config = dict(
    d_model=320,
    norm='rmsnorm',
    norm_place='pre',
    rope_base=10000.0,
    attn_scale=0.125,
    parallel_block=False,
    init_std_o=0.0,
    init_std_down=0.0,
    optimizer='adamw',
    beta2=0.99,
    batch_tokens=65536,
    train_tokens=616500000,
    dataset='wikipedia_en',
)
MLP neurons of a small language model. Each row is named by its layer, matrix (gate and up: input weights; down: output weights) and neuron, and shows model dimensions 160-255. Each number is 128 + 24 x the weight over its row's rms, rounded and kept within 0 to 255. A neuron's up and down rows have the sign that makes its largest values positive.
After each neuron's rows, "fires before" lists the tokens most often just after its 100 highest values on Wikipedia text that the model never trained on.

L7.gate971 [131 142 131 159 102 124 104 128 115 122 142 120 106 129  94 122 129 144 138 160 145 130 111 114 166 166 121 148 162 195 142 153 134 116 144 135 152 147  95 124 152 107  90 159 169 179  86 105 166 171 136 133 156 144 131 105 137 148 159 111 103 110 112 109 125 166 104 133 141  88 137 110 110 158 172 150 115 148 143 123  92 165 136 131 133 119 121 138 168  96 113 175 137 141 176 130]
L7.up971 [110 147 135 115 160 137 130 162 130 153 163 143 130 132  83 150 180  89 115  78 116  75 141 140 143 122  86 129  94 140 154  96 122 147 126 153 149 118 151 152  91  90 114 169 109 134 109 126 116 133 148 100 141 181 130 125 101 151 127 143 137 108 135 132 177  99 137 123 157 120 145 118 121  97 132 121 139 125  90 133 109 109 167 140 129 125 123 121  86  67 126  84 140 133  82 117]
L7.down971 [127 141  97 152 114 184 126 118 110 127 158 121 103 105 120 137 147 152  90 113 129 105 106 167  73 126 111 114 119 125 150 129  91  96 129 142  98 106 120 134 142 137 107 145 117 173 134  86 163 150 171 101 122 127 136 157  72 121 125 156  80  96 118 105 153 124 135 151 133 125 126  99 148 146 158 129 130 148 157  98 138 139 126 149 120 118 117 138 131  92 171 139 186 118  90 120]
fires before: "\n", "-", ": ", "\" "

L6.gate645 [155 114 129 158 133 151  98 113  92 153 119 126 125 135  91 117 152  87  91 183 105 152 146 175 128 108 147  99 139 139 140 140 121 155 140 144 138 115 127 118 153 125 133 160 192 160 162 142 141 139 149 105 166 136 111 134 107 125 124 159 126 167 126 134 147 158 134 133 100 123 116 137 121 154  62 100 142 146 108  68 146 117 138 107 126 126  86  85 158 130 122 120 121 130  83 134]
L6.up645 [124 117  90 112 121 106 133 141 121 151 114 164 160 117 156 111 153 161 110  73 122  93 122 106  88 154 129 125 144 151  97 133 125 138 107  89 176 122 140  88 123 105 112 171 137 123  97 154 170 116 178 143 158 127 124 114  89  98  98 154 110 184 121 125 141 159 125 122 153 113 138 149 147 114 161 185  95 162 117 108 104  88 175 143 129 140 150 126 170  84 136 118 137 115 146 167]
L6.down645 [152 139  84 133  52 105 164 113 105 141  87 106 152  94 116 102 133 125 151 159 143  99 140 123 135  98 129  99 134 123 152 156  90 147 147 127 177  94 180 147 142 132 170 110 126  92  93 140 101 129 128 120  97 129 154 136 128 119 100 120 128 138  99 145 131 124 146  91 139 122 102 150 154 113 129 152  86 126 169  85 128 159 130  95 110 135 117 121 131 114 101 135 139 102  96 115]
fires before: "to ", "in ", "by ", "ed", "as "

L3.gate604 [110 125 123 187 138 125 138 177 142 140 142 139 116  99 111 121 134 119 150  92 154 111 108  86 148  89 135 119 128 116  99 134 138 117 108 121 158 136  89  97 104 119 114  89 166 161 124 146  95 138 115 165  89 150  98  92 118  95 128 166 128 108 131 139  87 134 155 152  94 129 106 129 129 154 159 125 115 117 116 140 109  77 125  95 154 137 122 176 127 174 107 122 176 158 153 125]
L3.up604 [162 130 128 108 115 163 121 127 136 131 112 127  91 135 109 143 146 136 146  59 154 115 173 139 100 110 115 178 118 158 149 124 133 120 127 142 143 108 153 115 138 124 104 122 139 125 139  90 154 140 115 115 113 135 156 131 157  91 156 146  98 150  81 158 119 129  67 140 155 132 120  96 138 134 132 134 102 126 136 131  97 140 134 118 119 175 115 126 104 105 128 158 117 102 161 102]
L3.down604 [112 128 173 186  85 120 109 104 174 122 138  68 122 138 133 126 115 160 141 119 126 109 101 149 141 124 110 131 137 103 136 113 165 124  86 130 178 105 125 108 152 159 131 111 111 141 124 108 130 134 118 115 116 146 118 132 134 133 143 170 136 119 125 113 151 133 135  95 133 119 137 142 139 125 127 144 132 108  98  60 151 147 138  96 143 134  89 117 131 123 100 157 131 154 171 130]
fires before: "N ", "E", "E ", "W ", "= ", "W"

L7.gate60 [148 125 131 134 142 142 131 121 163 106 111 110  98 123 115 168 111 135  91 170 113 135 119 161  96 130 116 118 144 170 132 136 156 103 129  82 102 158  99 111 143 153 161 125 124 145 124 135 145 144 121 139 177 133  83 121 114 120 148 178  81 124 141 114 122 131 128 119 145 105 149 162 176 142  98 126 181 122 148 150 121 131 111 136 138 113 118 170 114 156  96 154 129 109 145 140]
L7.up60 [100 113 100 134 143 118 109 108 125 114 149  98 135 111 108 203 139  92  82 150 121 121 103 105 105 137 145 140 151 106  76 118 101 144 146 153 146  74  98 115 142  93 190 135 120 146 115 121 144 130 135 150 113 158 109 132 115 121 131 120 133 166 114 143 138 114 164 128 127 167 101 112  97 144 108  74 115 131 103 124 134 139 163 137 117 139 122 136  81 107 117 153 162 133 123 136]
L7.down60 [ 59 120 155 165 131 149 129 118 134 130 129 140 116  71 135  92 140  82 106 127 146 147 150 131 133 129 143  81 108 145 144 124 150 110 142 113 154  84 113 112 109 153 136 146 133 141 194 131 117 136 122 117 143  93 117 103 160 150  98 105 128 123 123 120 113 166 161 125 123 123 145 160 109 115 129 114 110 137 129 158  98 141 126 111 121  59 139 141 139 132 144 149 130  80 151 116]
fires before: "as ", "in ", "for ", "to "

L6.gate1001 [143 129 175 178  86 109 118 121 125 104 164 165 152 153 101 103 114 124 111 167 107 139 131  94  93 116 102  80  83  84 156 113 166 108 156 151 107 161  93 100 126 125 164 134  89 134 123 142 132 158 142 176 138 123 136 109  99 130 126 140 135 152 165 135  91 113  79 145 129 116 121 134 122 109 156 105 126 145 144  83 154 130 102 154 117 131 149 115 140  93  77 169  83 136 143 128]
L6.up1001 [126 146 140 106 134 171 157 111 114 167 167  99 134 113 140 145 122 111 115 115 166 129  80 123 121 124 103  84 104 143 148 135 138 153  99 132 130 112  78 101 149  97 156 112 144 101 155 125 146 130 125 138 134 105 137  84 116 115 179  84 115 135 133 146  95 134  99 171 141 151 130  87 116  94  97 159 124 148 111  96 157 121 131 159 159 122 133 112 112 162 112  97 131  61 128 114]
L6.down1001 [140 145 106 116 153 124 132 168 147 126 126 122 165 186 121 119  82 164 125  89 171 124  98 189  88 130 111 129 126  77 158 117 142 133 146  87  89 141 115 147 131 138 139 115 128 122 145 102 120 140 140 145 172 141 131 130 138 155 148 132 117 145 139 151 167 140 133 125 127 125 100 148 113 119 125 134  89  77 150 147 133 114 110 113 147 144 154 121 115 171 133 108 105 112  81 131]
fires before: "==", ": ", "\n", "of ", ". ", "==="

L6.gate1168 [103 167 143 112  96 113 154 155 104 137 160  94 142 129 119 109 154 109 136 103 137 167 146 119 162 148  82 141 174 107 107 125 146 135 139 147 129 133 117 130 139 149 156 142 134 122 139  92 165  88 119 103 146 153 111 123 103 160 150 141 142 105 151  71 147 155 128 151 134 140 164 122 100 136  89 131  99  93 149  92 100 114  81 124 152 123 174 139 129 101 123 114 137 142 123 123]
L6.up1168 [119 127 133 151 141  78 117 114 125 115 105  93 166 110 134 109 171 116  91 152 137 130 108 127 173 135  77  77 117 129 145 124  83 124  99  87  86 122  68 157 150 173 148 142 123 142 135 165 137 116 147 129 106 132 103 113  97 134 141 142 154 140 121 122  76 151  90 176 153 129 122 133 114 152  89  96 103 142 154 166 135  72 117  91 117 134 150 143 137 115 137 114 160 104 108 133]
L6.down1168 [133 146 182 139 125 123 168 137  76 125 131 124 114 159 111 133 113 178 120 145 129 114 119 120 102 117 128 112 126 113 132 145 115 108 125 107 127 136 148 118 139  98 130  93 136 125 119 117 120 113 117 147 136 159  98 165 122 156 106 138 116  73 111 137 137 111 140 117  65 139 127 120 124 158  95 130 142 115 139 131 127 157 134 165 138 117 137 103 169 154 219 117 140 121 124  81]
fires before: "| ", "– ", "(", "|"

L3.gate588 [ 87 141 140 156 160 101 122 130  96 141  89 123 128 129 125 109 140 149 133 189 119 108  82 122 110 172 137 110 143 107 114 137  96 117 135 147 170 100 133 100 169 123 102 122 118 129  77 143 102  83 103 148 107 137 128 118 162 162 154  74 151 140  90 146 116 159  95 128  95 102 148 126 167 132 141 142 150 138 149 117 151 100 169 127 128 109 126 129  97 111 158 123  93 114 109 129]
L3.up588 [148  93  97  81 104 122  82 136  83 124 129 121 155 162 106 147 124  69 148 168 134 114  91 108 150 173 155 121 136 129 123 126 189  99 105 124 154  90 153 108 131  97 143 138 112 129  86 182 133 115 146 158 125 101  96 125 117 107 118 144 160 127 120 142 132 136  77 136 131 121 102 102 135 154 110 150 121 115 161 144 146  74 127 150 108 116  96  97 105 156 143  97 163 118 140 113]
L3.down588 [122 105 110 104  79 103 100 137 133 132 106  88 100 143 159 105 107 158 117 139 123 138 140  85 101 118 159 120 161 136 139 121 150 132 112 139 149 145 108 118 124 112 147 154 126  93 152 155 141  97 145 146 117 112 105 141  96  96 131 135 173 129 167  87 138 143  93 100 140 115 102 121 156 151 122 100 126 121 127 127 128 122 121 160 115 161  76 114 168 116 113 130 135 102 153 105]
fires before: "to ", "in ", "t", "from ", "|"

L6.gate1061 [103 114 145 131 143 104 138 119 120 177 129 139 142  96 139 138 136  87 133 146  96 160 108 104 108 161 101  60 164  86 125 145 151 129 149 165 127 114  90 139 147 108  96 115 133  60 140 133 162 152  99 118 164 118 171 143 138 127 126 147 170 142 144 115 136  94 122 107 147 155 137 179  75 107  95 132 164 182 104 118  96 116 123 138 116 182 120 144 194 102  95 137 124 132 138 109]
L6.up1061 [133 163 122  91 130 124 122 112 151 145 155 162 102 109 126 145 113 144 164 138 121 109  82 108 142  68 134  94  80 107 139 181 141  91 136 128 141 128 151  88 155 162 141 117 162 104 134 128 163  91 168 146 134 126 113 101 129 152 145 103 140 114 170 137 127 152  87 129 132 132 139 154 108 112 130 139 169 148 114 121 108 141 147  93 168 161 106 141 114 115 148 154  95 154 103 158]
L6.down1061 [129 136  86 117 139  91 157 130 143 105 154 194  95 124 123 132 102 119  95 119 162 103 150 121 135 157 129  98 127 126 128 114 145 175  69 143 113 150 109 105 182 145 135 156  81 121 166 109 160 112  88 132 133 186 113  85 155 143 113 116  82 134 141 156 144 137  94 148 136  86 116 103 186  68 111 123  99 128 150 130 142 126 162 128 122 125 145 170 106 139  65 162 112 110 105 144]
fires before: "s ", "\n", ": ", "==", "m "

L6.gate592 [ 83 114 114 122 138 130 119 142 138 145 122 124 103 142  84 162 147 124 145 100 176  97 134 197 171 144 172 103 135  96 141 138 121 136 117 167 139 130 120 122 144 136  96 153 142 120 165 121  94 163 142 130 147 129 139  91 158 102 128 110 119 147 142 137 146 137 128 159 137  82 149 111 127 111 141  91 128 114  77  94 162 117 137 147 129 136 135 131 170  98 123 101 155 151 105 145]
L6.up592 [116 157  88 118 126 153 124 152 147 148 104 139 144 186 158 147 197 140 109 117 129  91 161 132  94 104 177 154  71 128 115 131 119 125 111  98 149 128 133 108  99 136 155  73 115 104 135 118 114 111 116  86 122 113 129 157 139 103 123  99 100 140 124 127 152 129 138 107 111 120 148 127 127 176 120 121 100 143 130 139 191 170 100 115 112 142 138  88 110 140  88 114 162 150 130 145]
L6.down592 [ 94 155  85 142 162 166 162 123 122 126 118 160 143 174 127 145 135  88 161 145 122 129  85 111 136 153 111 118 122 167 114  99 122 177 138 150 138 128 129 136 109 141 178 143 146 117 144 174 143 107 150 119 121 118  86 101 154 111 114 123 119 102 135  88 128 135  88 150 107 121 103 105 131 134 146 167 138 103 127  91 161 131  89 136 141 105 131 119 123  94 123 107 151 173 128 111]
fires before: "of ", "and ", "in ", "to ", "were "

L6.gate399 [117 139 147 140 137 111 123 114 140 129 133  96  86 112 128 124  95 101 109 149 138 155 117 148 120 157 121 106 112 134 121 106  99 159 163 166 158 120  78 161 139 175 137 104 131 128 131  86 160 102  72  81 137 135  81 131 121 189 159 106 137 126 133 111 150  90  88  91 169 137 136 151 146 156  91  96 144 149 138 104 105  72 106 102 126 112 183 142 149 129 128 168 156 165 118  90]
L6.up399 [162 103 156 106 120 122 125 131 149 132  94 167  96 123  84 133 164 107  97 138 159 150 121 110  76 152 180 109 151 125 106 113 157 125  99 157  88  99 165 185  87 122 173 104 112 109 106 104 142  97 136 103 119 125 137 137 119  92 137  75 100 104  89 123 106 118 142 156 110 126 119 112 120 168 151 125 126 154 121 113 128 122 122 114 124 155 106 106 160 110 139 154 144 153 147 167]
L6.down399 [142 105 119 130 122 115 126 168 158 127  94 159 125 122  90 131 132 105 107 149 119 139 112 142 147 109 105 162 142 130 154 127 136 141 156 119 146 139 151 160 124  95 131 163 117 141 134 101 127  99 126 129 120 169 122 190  97 123 114 127 158 106 137  98 142  84 120 102 128 119 109 128 134 141 110 111 106 129 109 133 143  99 110 127 155 122 133 164 119 164 164 102 109 179  99  99]
fires before: "| ", "Ann"

L7.gate141 [130 145 146  92 156 102 123 124 160 169 140 105 123 145 146 124 146  88 151 147 117 138 165 125 117 125 126 108 112 104 116 147 113 151 145 135 120 104  99 105 155 105 152 119 121 134 107 135  93 114 100 145 137 131 179 108 167 111 147 134 103 128 137 133 177 161 149 131  93  61  97 148 130 146 117 134 108 117 123 125 117 137  98 110 144 134 113 135 145  84  91 108 151 113 161 100]
L7.up141 [174 125 129 157  77  82 115 121 171 123 116  94 143 124 122 178 141 111 169 108  80 108 106 140 139 143 129 129  98  90 116 108 138 109 100 108 127 113 160  98 139 159 134  85 101  92 138  89 108 143 124  88 101 111 118  81 149 113 130 133 156 112 139 167 131 126 129 114  78 134 140 132 136 149 129 129 167 112 113 111 119 131 147 148 164 157 100 125 123  84 134 122 100 131  90 154]
L7.down141 [133 185 149 143 134 168 120 102 124 143 150  79 126 140 113  98 109 154 122 100 173 124 121 114 134 123 115 141 119 130 127 120 106 105 160 118 138 115 105 132 148 123  98 106  99 106 133 183 175 127  91 122 135  99 129 191 152 139 134 120  81 105 113 136 142 122 136 132 144 128 109  98 168 127 165 133 131 115  78 120 113 150  87 165 148 132 120 126 172 113 112 160  92 140  84 148]
fires before: "of ", "==", "and ", "in ", "to ", "for "

L6.gate278 [ 96 150 136 131 110 164 141 172 109 129 176  86 119 165 153 150 182 106 106 113 125 149 129 136 141  66 121 102 129 141 123 124 146 162 104 116 151 134 115 105 162 126 103  92 142 144 105 157  83 163 135 155 102 142  96 159 167 122 149 124 112 208 132 139 134 165 148 134 126 120 110 115 161 121 132 124 162 119 114  87 121 162 145 180 101 119 188 149 151 144 122 118 109 111 139 150]
L6.up278 [148 108 142 149  85 110 121 125 157 130 163 149 135 137 174 142 155 118  94 137 132 127 117 140 116 118 148 111 140 124 162 123 142 155  99 112 136 109 110 149 116 124 115 125 128 126 184 145  95 120 130 126 169 143 138 114 151 116 129 136 127 144 133 143 116 107 168 132 112 116 130 114 133 117 143 135 178 127 104 134 137 142 145 104 118 145 138 119 143 127 122 120 143  54 161  94]
L6.down278 [129 125 120 141  77 130 172 144 139 150 109 133 108  70 124 116 147  46  84  76 122 111 111 136 126 161 172  96 159 158 144  85 117 146  96 138 117  93 140 120 174 109 133 157 136 117 110 110 119 113  88 140 105 137 115  98 137 107 122 101 139 120 105 104 122 115 127 152 106 149 122 135 108 111 184 154 112 151 149  99 166  75 144 116 137 128 131 140 145 129 169 113 119 113 139 119]
fires before: "of ", "to ", "in ", "and ", "with "

L6.gate200 [124 117  97 104 143 133 140 125 149 138 143  88 136 142  85 140 133  97 145 169 143 115 116 121 109  93 139 112 109 129 106  99 183 167 144 136 149 114 115  66 142 121 136 134  81 172 150 153 161 124 141  93 137 154 113  98  91  90 135 123 147 138 142 141 119 175 141 122  99 107 176 188 120 120 160 104 145 121 107  96 164  98 150 136 138 139 156 145 157 128 125 166 136 132 128 129]
L6.up200 [116 112 124 123  94 115 135 138 151 149 114 120 167 133 145 147 154 164  79 148 113 125 145 190 110  99 182 128 167 109 167  94 118 118  98 146 125 146 155 131  76 133 155 133 100 165 116 149 106 179 138 143 146  96 117 110 122 114 125 122 156 155 148 123  97 122 161 118 113 129 134 140 149 168 140 136 108 153 150 126 162 165 106 143 199 118 158 128 145 108 167 127 137 107 151 122]
L6.down200 [144 145  81 151 150 124  87 131  96 138 131  83 106 116 132 106 138 123 101 105 132 157 134  98 142 101 138 127 152 156 132 105 122 134  81 125 122 157 184 139 133 175 147 130  98 131 123 138  99  90 131 139 130 147 148 143 148  84 160 137 181 125 146 112 123 175 123 107 131  91 143 139 146 113 153 102 112 191 148 129 167 118 147 151 136 175 125 103 118 118 106  85 132 100 151  98]
fires before: "to ", "in ", "with ", "by ", "as "

L7.gate731 [ 95 106 108 134 132 115  83  94 160 104 128 161 101 138  73  76 156 116 164 159 126  92 117 121 118 159  77 162  89 159 154 159 113 145 142 114 125 128 148 147 131 138 122 138 133 101 145 155 133 126 140 148 122 175 108 150 110 129 124 142 108 126 120 157 161 106 140  98 119 118 135 157 116 153 162 153 157 130 110 116 162 155 118 139 110 151 135 153  99 121 102  96  75 157 148 106]
L7.up731 [141 161 148 123  72 148 144 133 104 144 160 146 168 129 150 138 168 106 125 116 203 127  81 119 105 134 135 103 160 142 133 127 129 109 153 129 108 126 129 100  94 137 132 163 131 157  87 164 118 159 158 125 109  86 129  94 128 125 104 153 133 151 108 114 121 132 131 121 141  96 128 146 148 121 106 148  71 108 170 140 115 145 100 162 131 100 103 102 130 170 125 136 105 124 159 113]
L7.down731 [125 134 165 173 131 174 154 148  64 137 121 159 100 115 136 121 135 162 144 104 129  95 109 121 129 159 136 139 103 174 139 113 113 122 151 120 135 120 100 157 143 141  63 134 148 139 125  94 131 159 122 110 134 160 112 129 117 119  76 141 141 178 153 117 129 111 104 152 112 138 148 111 159  91 156 110  97 114 137  97 130 143  80 160 131 130 154 120 132 150 164 113 134 122 140 144]
fires before: "\n", "==", "– ", "| "

L6.gate551 [155 154 119 142 153  98 129  94 100 122 152 131 153 116 150 127 133  87 181 130 135 133 146 123 137 164  85  75 100 137  91 145 142 117 148 125  85  99 154 128 139 152 102 131 133  83 151 112 131 157 130  85 121 128 122 110 142 125 107 102 140  96 128  91 115 167 118 107 161 126  96 144 115 112 150 156 104 111 110 127 142 132 146 122 144 139 138 115  98 127 138 146 170 136  91  99]
L6.up551 [175 137 168 118 126 149 136 110  88 154 163 159 118 144 124 100 132 100 150 150 120  87 130 157 116 166 130 107  74  93 134 126 111 115 115  86 124 135 159 171 129 105  92 147 144 102 119 136 107 150 139 147 124  66 165 150  95 156  86 162 133 183 116 147 125 103 143 126  71 137  98 131 127  89 142 128 115 130 145 138  88  78 164 117 152 128 148 109 111 110 152 123 134 144 130 131]
L6.down551 [117 151  60  75 138 119 100 135 160 159 148 102 126 142 104 153  91 158 139 152 133 128 154 152 108 162 148 121 161 153 113 149 132  81  99 164 155 138 126 133  88 145 153 159 111 109 136  98 105 116 144 105 118 126  99 142 125  79 120 119 167 151 127 122 166 137 125 147 151 159 117 139 146 135 191 117  89 112 134 126  88 151 141 133 126 151 114 100 164 128 126 116  95  87  97 125]
fires before: ", ", ". ", "\n", ".", "% ", "=="

L3.gate958 [ 88  96 111 163 122 143 111 118 125 113 136 116 132  98 128 132 167  96 107 137  79 119 114 109 119 118 144 142 118 115 158 131 126 125 113 108 116 164 108  95 109  98 103 106 115 115 134 143 121 151 150 105 115 118 119 103 106 165 104 127  94 128  75 143  94 137 128 140 110 138 130 101 153 118  89  90 108 165 140  72 135 104 143 166 113 103 156 125 110 125 181 131 142 125 147 124]
L3.up958 [164 127 156 133 140 112 125 142 152 148 135 131 139 109 116 100 132 128 117  89 112  89 148 162 132 115 157 110  97 110 157 131 185  82 134 108 115 128 162 111 148 108 132 105 102 139  93 113 121 150 117 108 133 127  98 104  92 129 112 130 130 106 137 110 115 124 100 107  92 191 149 163 162 154 145 137  92 135 128 134 157 149 117 151 107 167 116 153 146  97 143 134 113 122 142 125]
L3.down958 [130  88 139 151  92 122 161 152 156 155 103 125 145 138  92 128 137 126 105 119 158 205 169 158 125  78 136 111  94 124 149 106 112 117 153 122 146 122 149 152 137 131 119 122 133 116 106 157 126 122 140 135 134 121  82 152 121 120 101 146 112 117 144 142 153  86 155 106 122 152 182 143 150  88  85 132 148 160 148 136 134 145 124 199 150 143 131 133 171  93 122 137 121 170 133 130]
fires before: ", ", ". ", ".", ") ", "\" "

L6.gate717 [119 134 128 125 110 128 127 113 123 115 113 117 115 182 142 121 136 125 137 101 153 184 118 135  98  99 119 123 143 138 128 138 128 117 151 111 132 123  86 127 133 135 110  98 137 106  74 114 123 158 119 126 138 121 160 158 127 118  88 157 141 154 172  98 119  88 113 171 137 117 104 105 119 146 118  74 141 104 142 125  99 143 177 117 141 155 120 149  99 122 123 156 124 128 104 130]
L6.up717 [129 159 151 135 145 118  76 128 157 108 155  90 167 112 115 152 171 149 105 153 121 133 135 157 142  89 145 149 141 165  80 123 126 168 111 125 136 167 112 156 138 114  87  85 132 132  94 131 123 142  92  99 102  98 144 164 162 126 109 164 149 147 156 121 142 115  86 120 122 113 115 161 133 112 147 145 147 131  95 146  92 112 160  97  95 129 121 110 111 134 115 114 113 139 114  91]
L6.down717 [151 170 166 126 105 102 115 138 160  99 152  91 113 145 157 125 153 129 143 100 107 139 118 141 146 154 135 139 124 150 109 123 147 144 132 120 101 165 100 129 103 129 124 113  82 114 115 123 100 103 110 158 128  89 117 157 140  76 151 117  78 140 118 105 118 131  99 112 119 153 170 128 123  85 153 163 130 135 143 162 143 139 123 121 140 142 135 120 143 145 189  65 147 127 143 115]
fires before: "| ", "not ", "the "

L6.gate857 [138 123 114 105 110 150 143  90 128 118 120 138 136 168 171 193 158 130 155 138 127 153 141 126 134 123 123  97 126 145 112 135 140 119 117 118 104 123 140 113 122 149 120  90 133 160 158 120  79 122 126 122 101  82 117 161 128 158 143 140 118 145 113 145 121 142 104 137 107 154 101 119 137 148 163 188 128 137 122 131 162 147 105 128  78 142 161 155 165  99 106 157  87 167 120 167]
L6.up857 [ 96 136 114 115 167 138 122 135 184 103  98 102 178  92 160 109  93 124  85 130 136 115 134 139 109 153 171 160 145  81 104 123 126 134 140 150  76 152 100  88 122 169 169 114 141 144 135 141 126 165 111 131 147 126 121 131 163 105 122 188 151 144 161  84 109  96 131 127 111 119 107 121 127 143 141 104 148 127 114 131 170 141  87 127 115 143 145 113  95 154 151 130  91  99 130 150]
L6.down857 [ 99 151 121 136  84 129 145 124 141 117 125 146 137 102 161 136 103 108 119 114 114 145 115 132  98 100 116  99 138 119 114 146 109 159  92 128 172 128 139 116 149 110 107 127 141 111 138 186 135 121 120  97 110 113 162 108 122 124 113 166 131  79 141 124 129 146  99 171  88 129 160 141  97 125 123 125 130 146 117 156 117 125 109 152 154 118 170 113 127 132 154 157 139 116 120 124]
fires before: "of ", "for ", "with "

L3.gate748 [115 137 136 136 140 116 159 117 128  66 138 125 168 121 153 120 141 166  97 153 148 112 122 153 173 135 139 124 109  75 117 125 196 123 153 155 100 171 120 134 128  95 139 149 137 164 129 128 124 154 170 127 135 177 124 157 131 105 142 125 137 134 147 152 139 135 148 138 132 110 120 152 164  97 117 134 129 149 163 147 143 111 146 114 134  89 157 154  97 149 141 101 165 148 111 150]
L3.up748 [159 112 152 170 135 114 116 105 126 131 151  89 116 154 135 141 155 103 141 138 120 177 180 158 153 125 121  96 162 139 153  99 125 118 148 108 148 146 140 129 160 139 158 112 169 146 139  77 147 158  91 105 165 127 117 113 157 135 112 137 111 166 103  97 124 117 107 136 150  91 155 148 175 124 142 156 186 103  91 147 109 123 126 107  84 120 182 159 131 113 142 164 123 117 141 155]
L3.down748 [149 101 133  83 136 137 101 120 138 176 110 118 140 159 109 120 125 121  88 143 153 127 106 129 120 157 127 118 101 132 147 106  76 122 132 119 109 103 145 129 104 127 120 119  97 107 133 139 118 168 126 139  94 139 128 115 141 122 124  84 103  84 132 146 106 110 122 115 115 103 113 131 128 133  89 108 121  86 156  93 133 106 130  97 114 112 108 147 156 129 178 104 119 105 139 164]
fires before: ", ", "\n", ". ", ".", "=="

L3.gate233 [117 103 120 120 156 125 127 121  96 129 168 120 168 126 116 111 165 127 147 138  90 119 161 119 107 175 107 133  96 112 151 124 132 114 167 155 117 157 117  75 141 169  95 131 151 105  99 118 139 131  87 118  91 153  95 144 108 134 127 137 113 157 145 129 118  99 131 116 124 139 151 156 137 133 135 115 114 160 101 134 141 123 188  68 144 143 152 126 120 144 105 137  96 153  90 134]
L3.up233 [168 158 100  97 131 137 143 149 184 116 126  99 151 198 145 134 126 146  99 110 115 129 118 138 142 141  92  93 110  98 131 111 164 124 106  85 154 172 113 107 157 145  85 132  91 132 129 129 152 139 161 131  99 115 156 132 110 152 104 114 156 188 155 151 138 149 142 102 125 155 164 109 152 129 126 143 123 128 142 131 134 177 140 162 127 166 169  88 110 128 105 115 110 161 123 154]
L3.down233 [132 153 145 136 181 117 101 123 123 134 110 122 137 107 150 136 129 143  96 118 128 101 135 154 109 186  76 135  80  72 130 117 138 123 127 128 125 116 156 124 148 123  88 149  69 134  98 142 135 149 128 115 128 120 126 131 135 129  80  91 130 130 131 171 179 142 133 148 133 138 137 146 151 144 106  99 145 156 144 133 123 160 140 133 140 118 142 144 145 137 138 175  81 121 122 142]
fires before: ", ", "==", ". ", "'", "le ", ") "

L6.gate205 [ 95 159 162 129 124  91 128 157 157  97 110 130 155 110 122 156 150 115 124  94 143 139 127 130  95 116 103 140 146 139 145 139 133 136  99 143 107 113 142 158  97 146 115 120  93 124 104 138 103 176 103 117 176 136 113 153 120 126 115 128 160 153 133 140 142 128 144 110  96 101 100 155 144 140 128 136 122 156 138 130  79 113 182  88 117 156 111 121 120 155 127  95 102  88  99 192]
L6.up205 [112 156 125 174 139 154 119 165  95 110 113 155 106 115 133 129 134 119 162 133 128  92 139 150 102 158 179 159 145 120 110 143 118  79 132 155 131 122 143 107 139  85 119 107 157 144 140 150 113 122 113 123 128  99  24 141 169  81 152 114 139 111 131 143 153 150 115 141 119 145 101 112 138  95 148 112 149 148 136 116 133 150 153 144 120 118 123 108 141 124 145 141  86 129 119 125]
L6.down205 [114 149 137 148 141 147 147 153 139 148 130 131 132 135 140 141 146 129 144 129 126 161 122 151 116 139 159 111 150 111 126 142 160  85 116 137 159 112 122 155 135 111 108 139 124 148 151 129 114 120 138 145 101 102 126 126 126  59 104  77 140 159 119 128 161  97 137 115 159 117  97 154 106  95 113 152 133 138 152 123 112 124 131 118 129 120 123 135 146 148 154 167 126 146 174 114]
fires before: "in ", "on ", "by ", "to ", "at ", "and "

L6.gate621 [100 140 140 136 121 131  82 135 123 150 120  58  85 166 150 157 138  99 143  97 108 120  96 127 114 148 118  83 103 100 113 106  75 131 106 124 177 136 113 160 130 129 143  99 154 125 140 164 163 166  90 157 169 113 173  89 116 134 137 106 123 152 161 179 145 101  88 132 103 145  99  84 156 169 112  75 121 139  97 165 119 125  73 105 101 110 102 135 143 105 129 125 100 109 104  96]
L6.up621 [149 144 138 151  88 175 136 100 118 124 143 112 162 144 111 154 165 119 132 101  78  88 169 132 159 105  92 145 127 125 130 128  90 147 102 137 115 131 151 134 148 119 124  88 131  75 152 120 110 103 141  87 154 164 125  90  84 107 140 150 161  98 117 140 133  92 142 125 106 111 114 120 165 126 190 116 112 118 106 118 145 157 163 130  75 149  84 157  90 168  83 156 104 120 156 121]
L6.down621 [103 120 126 132  98 109 129 159 164 169 142 108 109 110 148 140 166 138 102 106  82 124 108 142 196 129  97 145  94 100  87 128 119 119 109 132 158  81 131 150 152 147 134 130  96 145 131 181 150 180 181 117  81 109 107 118 126 118  93 130  91 172 123 123 146 162 125 162 133 146  98 115 138  64 160 155 131 154 122 117 136 135 148 135 131 129 144 117  96 121 164 115 125 133 123 143]
fires before: "to ", "of ", "for ", "in ", "| "